config.toml
n_kv_head = 8
norm_eps = 1e-05
positions = "learned"
parallel_block = false
init = "normal"
beta1 = 0.95
lr_head = 0.00999
batch_tokens = 65536
seq_len = 256
steps = 8275
MLP neurons of a small language model. Each row is named by its layer, matrix (up: input weights) and neuron, and shows model dimensions 0-127. Each number is 128 + 24 x the weight over its row's rms, rounded and kept within 0 to 255. Numbers have three digits each.
A block is one neuron, or neurons of one layer that tend to fire together. After each block is what it responds to, as a language model described it from the Wikipedia text at the highest values.

L3.up241:088133081121129130118127118120090156157114101140132072135102103139110121112094113120125164159160110148127113142125136107107111104172134165116119152111103120103119115145125135141128118140108105095125138148118145112114131131133152112137096072140079148128148135136130088110128174138154130171135113133142138113165121138166146133120143134113149092141064109104151151111142136139116119107086
L3.up315:111146097110127141129106137108137136104154116148144107133121128112112142133133131130051158153105102143125122146149132129094134132116164075090119145116124122079102098106150165114094106174137120115138145138112142120119114126133134085124106097143137108144150118129130076121146141132155103143123118119179159112113169133109121097129181167125104109123108095178135144144130136157133112128127
L3.up350:142149120119102105131107104129104163167184166175092124103133176115097089114161150111117113212087089130099119141080160135124103093126166125137114142136181132103117174102137111123134104129152125130105141107101167107151116138146111109128134120146139148108137100145135167133104132180126144164101106144180139151137097100123152144082126126151137130127093144076147077111151133160119119158092
L3.up376:128187163090120164091117132100122117136165127192142110156092139128125111107141167116127155134138102146128148140153130109149127160123148118099108130126117107134154112110119180133105138126108090129136145174118121150125148091143137095132120121159068131126162107139137115069139152123143101155139129110157183109117123143145150113140158115112101090088139139128126143136103141157105094126117
L3.up491:131130128130142147120143067094142151118175117186138141137110137098119150077125171092123152137129123140129148129125132135116113169117166110093083098136114155077143117118120158138132109111109095149137137144138137130141117085126132100146098105135133153148139117136112096069149150125149129166118123131165148141132131158099154107121115133134123078138143130114148143118119104114058105135163
L3.up493:116134110149168137140151087125140188149133152159128098125129084071056114113123128091125132165110157089129129131108110087073112142143116137132115109138127095118144151117147160134132100157149098133097169125140169153125131125148117106131103126147134139113149083155123105110151131179095110110116099152178154121109166126117143129116130170093121116139134128127104128115141142163124093144172
L3.up596:127181137178142121084125135117131158112134153131126089153149132170071115104125129090100150148146108137156120143135134116120137128125119140132137129138113104159126159159122155117116163164117115098136164130138140142127145105147154120183126105137078172111131100135116164120138142143123130136089127143135150117119149110113130126131146171118112117144127110141115116095099136129153079152120
L3.up604:111179063078148120135130099142102140121137087138154081130118108153122106108119107112109145156083147147115123125140146128091118152104130130106119116138093130119088122100146133144124127181156144134076128187124131158123112072112108102110060121131112125142129109138124090125083164139098142155110122111119182132130130113184141172118137130127143128145111127142127145125147101151122151127108
L3.up614:138099121089146110114152172134131158147096095128126096145107064131091148123088126125110126170108132142119096113137116109079123156079144124152106145157081118119145130115140095077134111129147127125139155144117147079127098088127102123105141136131082118078124123125167088117150167091151166159150128122170138115100156125123149143127146174074127134133120125113124100142120137182127111138129
L3.up656:103135124151165107152137129126077154155158138118119094137106108130126107093122140105149124164134158137127128121106151101073102128146105167163110121125157163124099123126125105111136108088126122135085120160163116129098127119166128121146107131114132163142152103133153117107114129155160137101114075110120153153156100161154151157142120124119132130124080126116181116112161125140150087136136
L3.up683:096134158144097172111123101101146104149160125148136127145128093096084137119098141130076151134140125141120126140098145092132098118137144106128111100146135100088186144129116119155113135170114125119095117130111094131154109142130130075134133144119132118090121109132142111081141126115148116147135102127152164101133113163089135127144139120138087085149157148131158122140151100125085115128135
L3.up784:109122110111140132128121205102140144145083138162178102144152081134061145119070111112161126119109122128140137132100147084135104116149123091126100108112099104101172148148144170121113146183094138134123159172106118161128096101122111124150069131131102131124157124137098069131172123131105113150126116139147150120091152094111126113152142156096156151125150129136135133125146120139108109144135
L3.up822:141162128145140132114150090114107149138172118122110083146132101065067150097108174064129150143106109127141137130133133114115108146120151129132095148123151124106101114125127134132062114138112090143103142140159144138110107144153138132147117119146132139140133092121139099108126168156143126092109094134157175105157127136126140128109128162149138104147133136115164132118134137149083102194101
L3.up892:129116149136147125113145116095102155116150084142105111188123154094145109110127154106149141134103124113149131135146122107145135135109179155138141109117095089149153137157124174102081125131101102140111162150123131134120130127131143090151129109133112163128142101144117116141103118147146132122159109142129141111122131118177130156095115122138132138131149118093147156118103082118089121135135
L3.up898:103145119096155146120129138157108165136144113130121142103127149157125134125111127136105140180155125108141135152099130098121154102112145132135154160095090126171087106120136152133150112167105119102105117129122112080137146116149128081150128105113130174125156105136118145142131126118119121136118104123137178100121160137143147110154172151098112101101087154091153128089131147112108084130110
L3.up1015:093128112130110124127099115147107148111160140126099105098126113126113125124107141132103134123113137118112117102154138081068102143158123165122116141105138116095149167152154096103114146117140127129123164175151151118164127138129118112139146113120093141115145144169113064171154129183140087128129101115155178122123120130084131116120136136123131121090098092162124141141133139159117135126133
Description: Separators that close a field, mostly table pipes after a name or value (Ulsan Hyundai |), plus semicolons, periods, and date dashes (1949 –) in lists and tables.

L6.up84:169133163146114163088122115122154152107104116123096104189163136088160141147147125135112139111104162111120114090151136184121153151119174167117137129138127121108119132088145154115124119149136091100138129096137137113135150193140178144148128101133133106075138132135190163117083121112180117113154128138099109140112101104128102138147149141171143127125129108129128143121127116110158127098117
L6.up660:121141155157134149105129150084136148096135143154132137132177156096167112128133124119093107117146138156112127084128109155137150125098095139129122163178120119098152159104173165099119102039133091125115132089130139124130178123136092091135138122106121071102110122112146129121110155103160107157146138124108138149129122158162093140120121129136092133112095173137123130124124072129122147119128
L6.up967:148103135186145152122106125097120166144160126139118157154121118075163093100126129144121149094140139079131119106132139169117146098122118145119091093187189120148164131118167139092093109108129120123134118128150140124100133125099141079125124117131143129111145129134132147135094133137138087105086098173111154149102138114105125138151132140133105107127101115108125108137081101104079160086145
L6.up976:161095157114151151078131093127072133090120135081128131203151153109169111140152147114088154129185138140114134120131133208138172105150124151131100125153120140130135105123101163083082092095142107145134113110116143094124152141143131109139129131156165093086134085108171124097108159136148093137163146189114130160162121124142085110153152123151105127107105146133136125094123097104135121083131
Description: The opening piece of a common word whose ending follows, often after the or a, as in heav(en), power(ful), enthusi(astic), responsib(ility).

L6.up203:150103143138152150121132125144170133126143149113114114149138117132133106114154125153120121116113139120146119115125159177113151172162163132130136119125112168137124149072134149091101148118136095145120108129164137153122136099154106119180111127096146123130142119154131161146107118092113121129115129108142111104122118120105099060145111123141119128160118139135137161145117083124078155125139
L6.up384:166143156127120148132109109133128141128140169151156115104163131131090139097147122164093095144115139074136169139130108152137094138121151101128103133170091123143122161079156164118141091107125111106116085133116135166094104147183113129113128112101159116103144139124100116152098094099111135119151073119127148146122114150116098154129142120153129135148078145123137068135129142110116151129146
L6.up640:107146093163143166148118118115109120140119152102118139135194136130087137115068116155122132146130168124120137120115180137102152098143192149144123102131145152079168127133151127087121164102134131131175096106135086097131071093134148148167125104097132112118136169102118134139125129110133102133107115146111151197156118048125103111173108144119149108129137110131152161111140144090109126103176
L6.up782:100184131120153149115114097119074129147143121172113130126142117112139084142138092153098106095062116154142137124115164158095142100160085171153144139161132118148102142125141155131155120149144119140148116143093134143105096108178133098135160121100156109111162138142137147143100099107151093113106117100132151159100115161185136136145150153164133130128092160100133072106132084134124149113168
Description: Verbs and auxiliaries awaiting a complement (will, did not, declined by, failed to), plus markdown table separator rows and infobox "Website" fields.

L6.up292:132110140121120131101189145090141126120130130082127150170115109090140153133149112124144144168206153114143178099119096168142117122128114138111111124161101111152097099096155147113125110144143123121102120138168112159092122144113114128098128142117164144141079126097137170090118122122169108083129125140155120118140075131120108108126108092142094129120154149087147150129108125158137074103105
L6.up406:152095142106117135123160162132152114093143147155116158120148107099131116093101112151143138144140098169142157126123158136125112058092133161128124106132143120161107136188116115144089105080177074154108120118168132138070114137120114084099149113118120139135077127104124168106104147161124116138161114159130154105151104172148112121132128143142119135142132129144161082146156104127106105116123
L6.up520:090137112137141127122103118078073121088114133126170116142166139124101163157109135106106146108154055114130174113134107143125110113124114140148117138135161068175072152101147150103124110129106131120104128170139077119085113120122125145129116107123121116156139128125146148105107157165117072119125104123154165166179109141132133121170138159112125125108120139146122138127113120122134165115157
L6.up653:129141113120120116100127152101091142168162133126148104167146125138113155110103104113105147150150055145117138129138159150118120106139109145106104126140106098114131127107166103138146138098117076135104111146117121163083077118161145142136165092150118154100115131186194187091127162209141131129097113173143153131165097119111098141162138131160110104152102148160144100099141133132119137154141
Description: Mid- or end-of-word pieces, mostly -er ending nouns (arranger, trailer, scanner, merger, Doncaster), and sentence-starting This, As, or that.

L3.up74:113119135169172145081116106116143179125186122164117111151133130106116099137136153121119136130150126131149135144105119135125128175147147165085143129143134106097090154122136131079090158164105108138092096149122111155131125126149124096160149129130190108150087114109128138129130161140120136093150091146109171134112103143154100114149121156160132122144111140137114133144115126140147118105089
L3.up235:124144089105086115130123111108112124079142064120089126150100170143160131133089101129128136165082097140098154112114091128076137128174140159103125129157078164082110121135164139138111111149156142114145125162097138051099110089158121112117109100131082153124142112154142119130135134125131148155125154147127145114147108181149133157131132115166125111173147139095137136121130090136072127112109
L3.up256:117121122160136125114132107114122157149123106154113130179144148130124097117108131115107115143109171150188167111113102125121085181119143143101142120159093101132130107163145170110117101129127145150084104137113137161091105130137103138140141140137148107124091142105098146131131149110111135105116137084177149106130118073106084133169104125142140136168135126146137147129136114112118126099147
L3.up344:162123145095146112101113092148121177156122137143165095131198115130078087108104121067109130144084136118092132112100148132134122127125136132126144168153168114136154105139112136150131198146152108113106129141140148145152118105164144168157145135137122131121154123164098089135110119123124129127139108139127171093101093145129111162151134152134119105119116125108102137061109104189080135141150
L3.up366:159139143124124106084120168108123110137118119124118117159161125110089138129118112113107155150168065131171117103120147136112109109132134169117070104153130161141128116162158124110124169123177132105102127172151152117109104131122119145122118130164130159096074093119146119101125148147164098104114147142192110094164125138151120131166156181131109111161077172127146101131118133150141098139166
L3.up421:081131169130104139099118101116101117130193127156104155128164154113148133117107129095104110152139122130127170145075154146120103095160138135113108150189095150112124139122131136125102092123125125130109075136147112099063124142142145112111088102137142125159115128143142136106098106116138099161156101145132125128109108152158123176194132153162120115142096104118145124094126130111088149128135
L3.up440:110104116130095182124147128105105154159144136181111163118118148113146164106102159139140123119162130130092160113121137096114079144124139134077107134123125122120147115140127139144114109117123149141103079123122115149082129118133158084139111096145109136121123113110119125133125092166162139166161104120087154128162107156147129107153116133143121128097175167123123119129115091136072149143148
L3.up537:143120088152161127149125115126080160137144102162115087134111144146142080121104116105136099123133158161120163120106111128101126134149160148152131110199131131110112084092130134151086142132143085080103113131163177163136093112128111129127148129107129168119143156143123153139100183135098159112103092126130132134155146136173125200093141121135142122145134146100114113103119089121121099101169
L3.up619:115142171120139133132139048114124172156156089179156138140095155125170123114091115162114127140155142142147109140089144135137086163135159145151126103108101145135136134097146134163110069154116127100142084151122112094106095156170099116095117132142109108129131126094164144127146145143156134181121172123136122119134186125113127146153130136123150144178103101102153139124147124100114127149139
L3.up635:134100101139115130120139121138140167115208135100119153073126116107143121086090143104108151175146182147106151118081113105125106150139163137073094149176121107110112189107128127134123110137139138129105134136102113132087146066150125106137096137137142109128095108123110116116135122131121117150140139148151101127129104186151130125108089120178116119120094126133125148085136112167087144143134
L3.up646:116136111154098132136116076131081136170151113102114142123167133102117128106000134100121117111127163125106148108122164097091116130107179088116125144149127150120145132184131105132149152128110146107130097155131089139104043106151178118156106116121100084138130152156134110124139124115133119135109134107117117165101171132118117137127111148118142125154128094127150147122135129127081156124145
L3.up697:125130109086101177131125092093109109141100115128111124094127157133148178100107111158112119122099131135092119108117150106088060142175175152126087122155105158126146129132143138167146097159136153128105099133154140106106089106140122101151116121112112106120140157122134119132135113138076139187149115112109121144081141158092134154118150144155113116183155129129139116151169115097085144139134
L3.up712:088104148131155142129138096123081155152153099134119122154134122119133157112101141112120099127147148126206163118118169156097148129124154123155128121153097126150168132124123166139099128114173101145122102098171088139080090153114156105116130125129168115152094118107136098139106131137156152096148100120109150138128146114152113141173125130135113123123110120087136091097115094137125132102140
L3.up723:112107133151074152095126090106075141148123149160119127092151122140155089128109141111142152101173135135164154146114141128134132133109127138114121136114139129130147147090122158156092119111154149116148088126166141138110115136152124131105120135167149145156105142099109152150112104155116128123115071111128135115094163152092088078169110146141132123104171132132141120154105143085073140119139
L3.up781:121111131174105124140161136068088081135177088114146165139085127104148074102125109120128147129143159159126151124135120140131130137151141147097096069194133113100104125111149123129123150165129134132128130155132123105092116123121159068107110129124113119114132156090133130072095129180103130146137113152117109123099160138205153134135119119141123144143117140144150138128101097153116128123168
L3.up962:110123149126152124108146130137066152189138127108094130174151153145125126140068122093148132147104191109105149115122144122119110139175144100134119133145121140092129167138109149134118156128113086080107124145141087131109092157123134090173136105117093124140129139142140126120160103163162140137092139119153131142154145163142150151109106150148133108136141108121161115135119126163052144134142
Description: Markdown table divider rows like |---|---| after header rows, plus mid-sentence auxiliaries and verbs such as did, would, could, announced.

L6.up134:140128094147108146103134172119151117144148116077122086156148124130113170133134116137116141125172154141121129121134141120116105174081132169113143092121096089143138138115139078108150171117120101150135126133152110117127162120137117120131135127107111142144132120149130144101128141131136139140124125107143153142122135153098146090123128130116072090115135139149144150168126124098083089099078
L6.up144:123131111133132135087136162113116135142139097150078129123147111151129133157110102121117135172148122147141126110104130144113133149161104188144145115126079143117124137148138131123149129157114138137129152162129118101100156102139139089127134103103100163098124123123131116109134148137123097125134149126165143109120146133140140148125133160131099119160130139134117119121129099133133082120088
L6.up753:077167103107140149117135137099121141154189130149162135115118141112113139129127156103076133122190089138150124152143122110128130161101122143122150107128118126114065122140127152107149091105108115141110138122153113125119132110160167077163089118164099163130121126127101097109152137150166132125132121130146163130144107109118142116128143141120133125117090114150137139124119139078094074122104
L6.up767:116171099098133139128148106114139121122145137142148106125148133122102119141105127111093108178176087125134137105112123102068109171123116094145135072156151131085100112146154105099112123140127099112098130159122093102132110121123117066182153116118142112110136103116120105130079148135172135093122118113123116138167146155203144119100119127124132128134096151133146122104145132119122122164080
Description: Fires on the last piece of a person or place name, or the delimiter right after it, in tables, infobox lists and "= Name =" titles (Enthoven |, Feldbl-um, Spectrum |).

L3.up16:142124126127141133145137078113123163150172125135155134155176128105145109148118123098119151116103127117080115127129157119119132114142097103146057127140153071138154106121135083132068145122158121100140142128110116174141124136106147095137151099131095109104093108122142069125089146185120122136108120161167130143132103164145119163101146124150105132100108149132130187107110128156099155119171
L3.up85:150121154160140083104139112111165128114143124153126156158137089102138101153113120111079105108085132154101139071123101131113129128193127135117125136153151153154166092122143092119081117125140125170091130130126118173158121134135125143157151094103126114053103127095110135087137138142136125139115163206131125103160098107145116166140151130158127121131104131137135117106103086140113133085130
L3.up97:127147159169131108102129153124105105141126120141104149169121079086112163129147150121102122160171108122165115111168155109141154152148154136112108101134111082125112174147107113089102168082127082153089165126111130156157102078131110122145133146155114173121102120107119156086157172158126141147154127130130154129121138092131145103139144139130143143160143128145112125111086128176130133114136
L3.up105:164123099109154116150158144106116187128170130158160098108132106096151146160131132147097134132117133091149151132134153155108145113123118117128136116119142092150097101092183081151128107124126110125120153111169147173139098120108134141157132132131096137127153124116105129120107169157106141095112090167110154138121107127137102144132125122104104111127116146135137101138093097141134118074128
L3.up248:139088165102141120118191143109145112136158113132158122125147088115136173113115161115130135141192153094110152094122118149120100141117107152142089127079089110113111129109121157132092130105152136114135132135125116119120143133094109121138095115161132159124091108154159096082083125148107135124127121174112131138132098150120140130094142137180079129118141136116147078117108167153121135128146
L3.up313:142085111140131140084162129120155138151120130185109132088146138116119087088107083112111132139154062127155161115155106150148164135173116130091101147147118093136118104142120099111099157124116139114078177138095100181152126120125183115170112135151089176118090134140110094147098150132102138106112127142136126083153142074130138143128139119140138120143102118122132153118084120145105132143119
L3.up359:130135110093107115130146122140128158152163156130158133132139090144132154125143117120132101129134118076122143122126117116131130134096121051161100112086150065117130172113142141143137072098119098098151144158126134110139099134126146114139138119152097092141163134129126142126106149161098118110157114110148128132114138139157108151105142135075099124106097152090137155153108115156125103135137
L3.up417:071117117111156125106095091105144094172151104107115094105136131117108133124126117141122119143157138134134158118127119166120104122165145107152119119143168108163102124133128130133098153160137134085136149145127129140146143148155167103115169133140102131131121143154145156147151120175175139102092147121127135109121096113080151129143126149147139120105130097170155123128097140138131105115131
L3.up432:131163115146099131129145066115080142114151131166134149160119115128117087120147104109126134119113128154118134124131152130107126109137145134120127113163123097135150131070176166151125106132151135127115150128107134188142114083130173101160133099156084125104129105125178140149134149109120122107143125185140141120117146136172085118094153115126116134149121163113174163118118081176151106145136
L3.up660:136127188130161100124179094105100155129174118156152133145131137072126128108133086098126102126150093145140163080166120100136123126175104136082086143113150118099093118112149123116078134091138145144124167161161126180123116107133108148144118108193100138105101139107140150129145127162093100085103105160149163120154145128128132112169123149156099150126115142099154139147092142132105114137136
L3.up703:119130141125114134126104145113133177103183169149107122105123124137127091103135106133127160130126067113169157140136131132145144084108130143122149143098152098159080136122128119153153163118155078136146138113151120149115132111112170149141121107159167146176125105144147140147137071166045121104139091165134116139179102127116112095142137126142098148107125137138147130078097125127116089115138
L3.up734:145079174137145108141135086142086113157158143114105169144110142146132141145141120143106102127122141090147169123104163130121132137161119139124121165154081107119130082136148098076132115086126123135133124125107105104147130157155117102118118140127104126117120147149178159080136112187150125133119089134144131142141108125109127153181126164129143147122075145114154070123102101147131120152145
L3.up813:124157133130142137136128114101125134159161129118165130133111138111118112122120081117098133146137118141139150146140139117098119141149102166114154147165128107154090109140140146123135174147116137153122152144136172156108125128114111099107094119146115122152106100129129156121128175134087098140104129103171150082105135104129107091164143177110109140137111110149132132149113149156102146115080
L3.up862:161160144132145057089186153121117102155131141107152160163122082105115107092117106093147109144143150118129152019111164146120123096143116140137086098143137092154156134126122150101125143099163117162117126141106149136109117123100086139197146130158126115116105133054113125085146118178104127094122144153128121134133143143118129130146136133154128164124143110134142136123143069123113142148147
L3.up984:113091101114154116146172088130110114127127080141123189139133168105141152120109112097105124148150104151125161135141115138129127153186154126077079128144127111132127077119147118131110127121116141115117122118096108162123095088132160118136132111146107137109155101116139121129151152116123127121150131165131119076133105146139137139155153124136104123121105132128171208119101113170083129112139
L3.up996:089097126140115069121140125121136110149127122109116123129121121127153129128099153164145119139130102159122151004137107126105109160129111117149126119135126146129136110084138138106126131099150127126125134122145166142114103114126135136116128114162117122127113132059115112159150165182117140134126107121118088169142111103115143101156109110155153149147154100094134121140153140113129165104113
Description: Short subword pieces inside split words, strongest on the Arabic article al- in names (al-Yawar, al-Bakr), plus fragments like -al, -er, -el (vice-admiral, Ambler, elbow).

L5.up815:139127107100149122120135150096072166121140140179116126134200139126151145158146135096147157093118077075114152115142151123128125127175111117088127127132139089120120137098134142126101124145130131085114144124119106163145151152083122099123109108097085163124132130129152161135140120142096067123127109124183178067136096119139131122166134138085114111130149139103150129138108108158127148147110
Description: Short word-piece fragments of a vowel plus l or r inside split words (congrat-ul-ates, Fac-ul-ty, exp-el-led, bann-er), plus apostrophes before s and periods.

L5.up184:113116147103128109138119128150116130169160107102106130160117095153071050129072142111147131175154114155092145130125178147119168129181151143109143106133131096083164103119116126106102171084165118115120136132121083139120102109163124130128144132105089120139144132173128126135138116147122113094096108171119154095167118145130128068166136163103113120122068153083160139095148112130084133143122
Description: Function words right after a sentence's opening subject or word, often after headings: did/could/would (did not), to/from/into, also table separator rows.

L3.up72:110102133119107110120166108126122139097121093142152111103129105112134140130140074132092115143124116116133142144100126121149145142151143119079123123106128109148159101126138123121133077124128154155145140136093103093142126101116112111129160130109118107100107147103133151147186124154151138148139113165141103108176176120161114058134171141153073138131118162141129159128084125140129105100145
L3.up119:140126179175167119126134163148148146132138150151119133172138074092132122116147161131117166141109135119145156139130173103129145086100111150126156133135121148089140135104137137133138099111113147096138142136150142118119115137129141137130135111162168069138122148116178178100097139118132133127164163136164159127146120114135095137137136116142108115143102088163109090160087133144149093069140
L3.up129:135129139149119127088137131094090175109128131123144067151152115120132098144140100135115154101151125144130125105115138156137139130126138147164111132140152119101115134105135190082110113114138122147134114139140123130105116150142182095172141100133125132114127131136159136162071135183122117093090102144122100132094102118148090123172141123189117117119085150109174170127099123121143114115139
L3.up212:137131115116103105111131089102111149131152130116093120174189141160121100104103104118141131165155133175136157092108121145094129116110148162112094137148136121130148108158121149103110128113177129134114088143151104134119087114133106125146121092129145147104081114127183167103142135195157110114111138155150125108163119119161132141131151150143079122139104150110175127121098127111091081129136
L3.up267:125127154149138144077160109097130164095097131154162122148148120085093175160152169121114158127141112073101117130141121131139111126169124142153119121110097145093117133095156108102114164161175124118127160154157105079141127114120119107146128089151122106114115116100132145141156134108155123127137142151124158133120129152100117078119119130205068131148141103091146162145090181131137119124125
L3.up347:151107134137117141123092162154136128144205138113093156094170154122094131117132156111158139158136141087149120122150133165142091100089171156129117122136147136169093123110132123134135144128151107130133116133142145142070143100115119127131120103166118125162101130130116156126159164112080164103088143122120129148133082158160131130105110103167103131159115144151131135133132137123107110127107
L3.up497:167124169149117127138133093104116105104119162113162117166156125088111121117146162120101144126124123111072125116190126150115122094133139141128145141112116140091133103104168147069113112125162132112158182108156145100150145151133125128130102078140157078151103083151159138155158116172119111100121128120144147157177153109136039114130132120143112099092154134144128136169086129146138148159135
L3.up520:148134109143167141120143100126117162111154138132153126090087151172161140129124127098107138175141155116100142123133119126109117144092174151078147137107116128131137105094123108122131151139132093075126140138134154096155124130128112128149105075114148121121120133111143160143134153161137088121091139122138121131129126162159135078136153123131136133127130116110137102137109118128145106098122
L3.up577:107150091146116151124185102129119159157140117104153127116131153112129127117112099145100158175142130114090132135138159131095115091189136149087106129150140142128128117140146107096149090158157146125145149167109106107111102096137115090142136078140093107102104090127172089095132121137114145167124139159138146108100146187132115102133175147135103112128116138134162156111089143141080140093101
L3.up641:179128112122146160090088128112116166095111112119164105132121136119101128142108138130117146130168134111091130138129150162130094111093152150122114157165089130150130118126148082079124143175126148095125108127150152072128138128142148109161146100120140136107127128136126150131083145108169108133110118153130147136111131181133135092152146181126081109105123168100137112114070170102125109090137
L3.up647:185138158174110139082104090150065148140118126090126067138136109124080153131147153132123152130154195067128113138129144149130122098147140093064123124138091102078142148104160099076159145147133112082111144126143133089141117158161160124129109111127151106126078119167142090109143129148159128131149115156161162133142145129102117129109110145140125127109140155109125118106075147160155102148124
L3.up690:172120177151119139112142109124102152111152111112090141143142163108125113130138123118100115139154124086123144095116166145114105142143139152136121105160104158095139100113118138098091095141132121109110133118116145104136143163129153150143118100159154079113096104102184133142136188121147137110150161126118116122180131114144101165149124128183151111129123159105135139147109105135128100132140
L3.up692:114148165141172161111157121084099107106121156160168116182159113126092102131146177120105135122122129155099125091162121142102119125123143132134085144125130140104138151137157195074142142109151166124127168141131090100155146107116102126147118067118129107094119078136138131111154128142126096131103153145137125152161181095147148098128138127163116111146149113099138167145097115153129128127147
L3.up713:119134097151087100178149162109117152150114161118124098082154125166130109133126062141134083167145127125117143079098144126120118093182092105142116107124122126100159129156128135109110132154155157076144137140146160105116114113164137152180126088149100110111133137096124072156111148165096107162124141154135090133117108114123112134119104179118142150120126123098138106118145104080133114125111
L3.up724:112123116145172130064145156094135151115141134144164114149110122144132153122147097116128129150153132117137130133141107123100134127207112191099154134138084144122120100111156144104101092187138130143128130149114139096122146114145099131093140114112126137138127126137152133110153147125159119107115160135168154101146141155136144099126157111099096121151113099145143105158084095119136104090094
L3.up960:150114132100128114144170152089133170141165117100129099182091136099118094131112152106112163121116165116141109129116106126096134122144148167106128119107151138127104128109085148076083106119151079145131165107113113162084102139114091111135126121125160140116137102097124089159174126153084118125138137144166164097168074141093105113138178163090098111131153090118114097136083142138106079139089
Description: Incomplete pieces of multi-token words, chiefly partial bytes of Japanese/Chinese characters (鈴木 in Suzuki lists) and opening pieces of foreign names like Nag, Karnat, Tat.

L5.up514:174101134173109129096129136107158148130120141117165136130160092110100105148129097136091130124159090108126130094109141151185126120087104130106094117136148128133160116156136110115130166143123134090143124191095142113160100139128149117135163108101123083115127147083129110118122153127189127139100126146123094111109170132121136140111148158171085119137124124142123149148083118124144161081152
Description: First word piece or first word of a multi-token proper name such as a place, person or title, e.g. Wil(kinson), Phoen(ix), Santa (Anna), plus CJK byte fragments.

L5.up1016:093179137145138145095133137098112125118107092167150120160132149114087175093126158112085145155130109149151122118141159110101162148127141164113110118122097155074133136127136149126108113114130122130137134110150132119156132128152121110146078058127103128102145132135105142079163138157141126144157136136134115133137126125085138125130134155144146122144135145138170162115136148128142099127140
Description: Pipe or slash separators in Wikipedia tables and infobox lists, mostly right after a player or team name before stat numbers (Al-Hazmi | 0, Monterrey / 14).